config.yaml
num_attention_heads: 2
rope_fraction: 1.0
init_std_qkv: 0.038
lr_mult_o: 1.5
lr_mult_down: 0.7
warmup_steps: 200
schedule: "cos"
batch_tokens: 32768
MLP neurons of a small language model. Each row is named by its layer, matrix (gate and up: input weights) and neuron, and shows model dimensions 0-159. Each number is 128 + 32 x the weight over its row's rms, rounded and kept within 0 to 255. Numbers have three digits each. A neuron's up and down rows have the sign that makes its largest values positive.
After each neuron's rows, "fires on" lists the tokens most often at its 100 highest values on Wikipedia text that the model never trained on.

L8.gate417:124129105131108130125093121155109178132136108095152152079182092142114115068156144122177119039132133081074148164124121063140138200143080104115166173138162139161125152083116199106114105082141087135165081122103120136147132083161092146122111096148147111143125110096116107142080153145110169153132107113038127119148144066191118127113137091147060096090083140156161172088105070106051077078142144167123103124086132124142147108108097124122136137085159193102118120143152097114115188125187105
L8.up417:111133144140138151055087129124182160099137218171121090157161161085119087163123137166136143151093168081143189076180115138102098140103092142141125113118097069091124174142143152140112118121110163086169128094037148099109181050100108127153116115112161093139102104115082142130103183072119140141190133097101125174060114115067142129149138142142101135110112131190206098104097113109131120137143139126171141121080118123192139129108117165114144073195163080152140153119075121109141114149122136
fires on: "\n"

L10.gate430:147138148087117162185138169147135122086113140118176100112119155142107131079188106129159186147172134081117101156097085106086159130139146139089144191105064122140108101128133171110168149163142104171128101142183190113117142093124186085128074145120113137123117062106129153105091154140133154142188164143139099093094132119073181149112118131130151117108113104025126141119136145136073190050152117190117098096107109146154118155048142140087128149138162125112148181081071161173147154084103119
L10.up430:067155110151121151132085140137049152133109163111165169130128105121129138057121085096108152067147174085133141134140157120100090098136081115116120154116137152128152095123156195088109123143132086105130096089169128121129130131157064096109128130158122094076154152089152153094162149110106225158145105154147073114150157183101201133123070086111045112109130077087129156165126094080081109100139133116159161164060150122126069138112119149114104110110125136092188098187168150090146124121077163
fires on: "\n", " |"

L12.gate100:086191150116079175160113181119173138092102132134170168122125183144077140111108128114115122112147150113202146087105150076057140118080179143133162175125120076099137164133114193169115097125174056147138079163131136116171095120116082127131156168132131104110135166097140140056069118127109144139233115164092128090180139107098093121113133124105134045108070127133159145125098119112117159135127139153107094073118123107182133178155136150169145120119150113137116155149152151151112147074059127
L12.up100:081175143100129160079075133168130112104129146093137097176116138080059125113091105135139132129138081094139140110158176157155088099115164117184126143101100098108148115094149116074142149088107086097186131050123122082052056116142104119120112111143105168080153110070083156076121104170082108177166108064121101095127149071115137178102139108118078101152133126164190124076104137143118126161132109103162163205092113107093087148156159134157192086130145144112153121129121135182159115126163106
fires on: "\n", " life"

L10.gate112:064146125091175111147144168191116154151104105092125093096156112154115134126143093157096144136113124156105176101089172143111147102099158084153104165112094157113129113142099161115199129108089161128130139157140109023132148136167046104095092069139107126067137126084097117152127145060079136132135094143125167160090152097101090121135108123009125137105096071106134111169087135118167112166157174162144206142090172096131064155132111123098151127092105144122143171136104168108128134120095133
L10.up112:110150159099177112153095142149159175163122140116126143172082140107089145119141113079064109137083153108125076168176097132126137130160090078118136173167143167145081113087127115132149122129142135147105092187112164128202160154101162139124148114151122176159187154085177116072083115171155151071103158132108179138123073139208125111133136090125209147127142104108206090067174113115066113107148106164099130143113110156115107171163092106117201148161138161116173154141152138066146159126137152
fires on: " |", ";", "\n"

L3.gate72:122206093111139162120177110098195133168110100135109098123120151128206147124126156145150109146147135122195114117085163079201128154140143128121093092128150105115156114125125118101135144157103161108110136118126172136139105142083084179141093162161167131131131092189155191134127058117153131128128162131159114112119118104148132128158147124139153142128108165238158171133104138067100157093172067121112190135182125135153121161163103108100137135103212091075126145058066168178108070120098128
L3.up72:071146077104138140140148087093140146083115145158148128113173103142144112122088148112152146102090173146105115126116095135151129103119102119155102145161126092128198135127145085130120000147131102112176149159190146144109088126147188214130126131108118146118103090127133141118167067113115081160092074133138166157171101103131078113154106090146096106123109145174195125105099211146131168060150080140101162153136153190173148169125107126076134104117122158104129153098137131201165116149090115
fires on: "\n", " of"

L8.gate41:168065116127138176092096163199176093111094126122135081170135152104151148113180130147137125120142195103101160175108177112161121204090149114151127136092083111106143141151141144079097168135093124123122112139136112105178172116122133123108092114128120107120085065115138103079159108121188118164196107130106132052084118107134081149105105152112156156133082162130160140117141138155134147145150084131074101220196115149112125080109176165169174104148094093100141143137081171153044159162116120
L8.up41:137124130130103198161137106115099192114132122085108145110065084156136115095113168134124100173099145117090127180161119119109087142129130101138105083159114097127176103113073088134097183088153190085098175113122123125112106190067100084119105221121112141036156089162120112144089087108130102173124127182124166092083132147138133077165168121153107071083147087103109165149122159136153103121174169119145164167081140095072191125137119173132072146124099116120134140156153145165146094168109130
fires on: ",", " of", " the", " /", " to", " and"

L9.gate440:125104121161117111144149112083181151107109186188118137128136123144176150167101163095131120093103142134135141166140091132146110166138177136148172126060117156035137150104146163150162105126125142079134128170174153132110111126098133139123094150100172111110125118111112095139123088092188100104136101116112132103128165102109134128138193180138156151157105167178169074194207163169205181189132102150109098192088171100141162164175107142103201077096164170151129118130085109130114095148077117
L9.up440:158171122175114144131118105143095120170153127077155107114125152134092152118056087177107113090121105196142100157115124127163053194084091116151124164111127035131086132121116159165098169084076169112077130142131124102117108174088147132156144134128126112101148144174128158193149147113083097151129130103114113108157086140142185193110118136138078091094073167176131062126105127150130131157152159101132117127048115155118169114096141187119121191086087097165177167116106168126120062141124129
fires on: " the", " a", " of"

L9.gate29:138104126138126183124124095096099138120149151126201122145122109077076149125159088141154097114149101173112098108177125165140082123117155136101156128149110116122130194107181107110127138106110097168140148138142153101198109122086086120104114175126111198080076122101206145143131135111044134094166120089065131121062066160125063125136112150093175151107162087126141122091121118099093131133120159157125098087192080073141122078108161178159163127162156141097133132204151060151107130114174155
L9.up29:143104165127196145155118133110097117124089145220060157086178144106073154110081176136091174163139128152105127167112126132149200113112081152147093105137134067158109205177150130101161127184100120130133144104144149093100201163101117069143086137118165123118030127104163117054148090112094145116151165109136091118123154117102125140097146083092118140100091140117134098039125168103113122136129117105172124103110121087149136149140136197088127134111129149093169122157085153111109110149151169
fires on: " first", " how", " due"

L5.gate164:060151143132159098104110096138124140138087112100134138142051158140098114100147088139116166143033151133192123077169184139152131162102149106146130136162200155115121135120117158125141130139121090106101154158101128121136135134101045096153115125108142125094106153139093100099163143221062170124126110105105112164183158162103109147082097086133140144120135089097190168148142124096078097147160141135102103171133087103135073110109098183111214170129135093168132091168113178122117143099128050
L5.up164:150126158128072096176155201130091175161155155102169157092116129134187067213087136075161093066129107095159088166137135183101115144160120117070165113124134111134113185123184053138173153124131148123200171159158153155107104124107160142123163130124154165144161132171122099178093110159164144126151170132137113159197098149131132143110085108160157152183152176162109141145161135142094153123121146102153110136187138173132168051165076165128114170127138120132087129085160138117113110152101120
fires on: ","

L5.gate435:080118142125154183131119095167107164113145191096126119118086122175124080160153110109109143081097150119128072156098132109133072142134202121116088113147154126089134135134110097135150116142127163106103168110112183114070118163082146112115203100105169055091119162174137102133106084132071164099116098170089123173168116108114120058091050070116144105124138151116144151109125094067075122123170146165141094116168119166139125083112108196111158216131079083148126095170150135122132139143075141
L5.up435:087210123145125104135101107100124191166085170140115138137137121129095099186107121141077101107127116095139072137116147125103095134150100133149118192117185128098125166127106112071136125156176118117117163160125129169164146116135097180188121118134160118132146174194077134166138155173179126141162158096167125113151082173146123146142143113116150151187112143071128123115175086151097072145114170105130170157191098122110122149118081161104165145150095096091103103052072109087140123186066038
fires on: ","

L8.gate56:120084161113104158106144092118100117156093106123104136167102175120107129104148131140138079045111096093138074140086103113150127103077123175135132061121122090086152143108153147155122088126145089138092097168126148163179141081167096156177108118146111181132115178129107110138130128128151118180140128156088106096143126143149050132156097226118110126156101102110147081108097038087079163161160165150091076162115081131144152138130177078080095138092073121092171151195165086141139121124139171
L8.up56:131143144112114105107178118135110135190043140151118118159085184142146139067130136138190148127145113139140115142079114126138158185125086123151101114122118141135126091145147133111165078110105112095065102165078112201169177090163084170143128125168127173143085198091150133134108065143103116200112086140141091137148115149175134145181132179127140123170069123145082113108153108072119154181167165163100150123153133098171124157111138122143172115128127124127194184203158110200124130129079157
fires on: " to", " +", " ="

L13.gate97:165133152136138168105150155169123117148153091132204132179115187149096173095128141107147111195092164116145154097132124068118097142135136149118118156154114110208162063128153108132149114156144089064119140083117122093068100108140079154161090094136122108084137073101123081145120164177170095124207103105127129122139154097166088089100230144098103097151134109110181140113057103080115159120185072117162161136121166109167105136152174116160139143089135101135165156145093110128140176102130157
L13.up97:111191124170094160091141101114178152146133106087176145146109145135095090115090091173167143159098109129178145086167194120150117117091159082193125097141125117137135065090131099135156090094210094123132170013160160169108122091121102123177081116139100118150163107102163068107096143146161143143137099140133124127101144154096084126122143124115149200079111162130175127147089050087105125116131122149167114136099136172190149162182159129133150177125148112125129123093156085186102161118130114
fires on: "\n"

L9.gate288:168138116149172123107165069129160133110144119132038089166159125112082112156113125156149158099152096148131177138141173118110131120109102100093162136099140108105104140092115176095164173197128129131123192120144095132165138136143126111146100069127154147169160092093138099151139070120223104122151108106083125180061111188156098128154140078187200176143118109105130101181152187070125185129170117129085139175161129118132111128154179112170146181146152106070102128179113133107100151112094132
L9.up288:077102035116143132120170075205112135134118124098176107124152105138133174191121081105111102187141133087122128119140138114082102170165117125082136142077126144117076096121137170107103136099133164074116152124169115180110135149140142153135119154106052162106103093080114148105209111137115102208127120134135151146118135131159080164154101148162131104137142098083109080066090134143201154153151085143088154133082121118107122143162122159146090178109112072083132196099145061074118126147148108
fires on: " of", "]", ")", " at", ",", "ing"

L4.gate418:109127073151079217110121135081182187093123139154039142088154100062152153066152148156080091089086139123111098093130126114157171107100091144095118072164132136048076125163115132110126089162119137160096138143140164134110139130110120167100082127129161108104112107080127144130163140124113106121127094203137106158111139119149125132165093084122110132123106095189094092154088157095127167145171127163128098136105145123115166125159166089125108098107185151104176183154073172077141085156064123
L4.up418:112134086075094174115141120076149149125138141126067126116150128101129135092149131149125119052094182107110160104109121095150126080126131132109072086156136115097130167128147119133184091185157138145136158102121124038098106148072108152128107117105129064134135113106126129055150110145176138091136111189130084163094167159157133116155095095059119137101142065161129077144104152113112184093170053147109103097124189154124178106148157168105118148081173125117224188154103112083126114143139145
fires on: "==", "\n"

L9.gate271:125099086130149121122125119133140194104135148171082103100130117091142096170117124123077136123116145096124097121134117122093105116095099167125139047127127126099105129080168096144127112149095123143102142149167139166142125122079131111103130224083164104077113143141164122074134174153141162122123113185140164185120099162106108157110122063111161095183116156092133125128078043139150127175136115130169147141192095139122000142162168073117104115136067134149122118179153141079105133078063119
L9.up271:109136127160154129110093125117114133082083159127096117082108136093148136177157060191141079145140161149175090188070108196159153120124163174115048136102149095111114093126137121132138165135099091086136155113129129164100099074132113130126033095072156116110100100147134171148129114176124147085150147146109161183170083126172157100178108138130112129122096103138091112105154154111118116107174091182181136110152233110184133082136099112109154145149111157131097047141144115119128143080161155
fires on: " and", " with", " of", ","

L4.gate390:134084041165137142113134158084145121109121119163059115115125089095135132091157090107121128096084055101137177069118102073176149106115116128185136139131132163116192165151184088097120096119114089179135159088092194100154150075126149162131101107095179162150150102139085146153125121082156106132109132129133071108141106084144080128179130066092121219100095126205152137131128135117146193110151098118081153133158136147099148152112096097152162083139188147089123110098080124124135099136139144
L4.up390:130104053119181140088101107084152116070130145159075103141114139109129161119115134113142120088153092174165172058139128089161154097145101119150118151115143170132144135159182073127091104138110065110131171052138183106103135147132162152105125141092119209089121140142113163176156131070134141086103097120121108142068124130106128166128149105076113136108118149246167123137122120133134174154156064117078176147113128112090167150097090097097130107114143162048156131145065144168127096137149153
fires on: "\n"

L3.gate245:125157086154118096154129122163076111175161151167182120183111110122161149125194171117090114104144179137130142075154177147148132118168122182134158045144069157082140134174146136156123073128084138143173072114126138163134108109151129167109090158129175096133161098156154109173105153086145076139183103146123191115148109143143142115136126132119117123104103085124103143105131122150099111127135125110175148166149094134134085136121110157165010115165153134150176167160122050195138183146195107
L3.up245:165159111111073154180138061145191124156151153081140159106118168124154123121132152167078125113058179168116193090154090111155107162167118192150174144132096123123128129134109120168104105098131118194173183119158102141088149144126106134157107130090085050139138156127168186144130096129163112183127115151146119104155123077079131129134133112168113129134118132128147130120123217194175139044054067182140106120127144140098139126158112168140075128145178126127102117121079136157103090089149110
fires on: " right", " head", " front", " hand", " career"

L8.gate344:110094102103101124163197088128119141091140101175099117163159146105144143094095165106098156049088128117156177167164171085114122119107152108096121133145149157124151158119119099202148131115091124158121115156139186188154167131108081184090158160154167133168147113144136117174119188118098123155179120147155096079133093153133106133086100152153145094100158108127075135128128079168156152179128177079164115085111168105082132126139224104100122053147091090125154159168101115120220135135122101
L8.up344:132083132123125119099139156134148197113055119117105128085100112068120112123148120124134116152142174107110100107069083110129157200157157115139118148110118111183163161144171105133133096075115070171154151141094139149080162107131161105089100056167252163111153137158094086104090149136095145109087187077131134130099151188156149096120103131148172091138114141157129145139186086097135090202120101167104141125181106111200137098165136124129164130187123146133133104082148128143121140096085143
fires on: " of", " to", " School"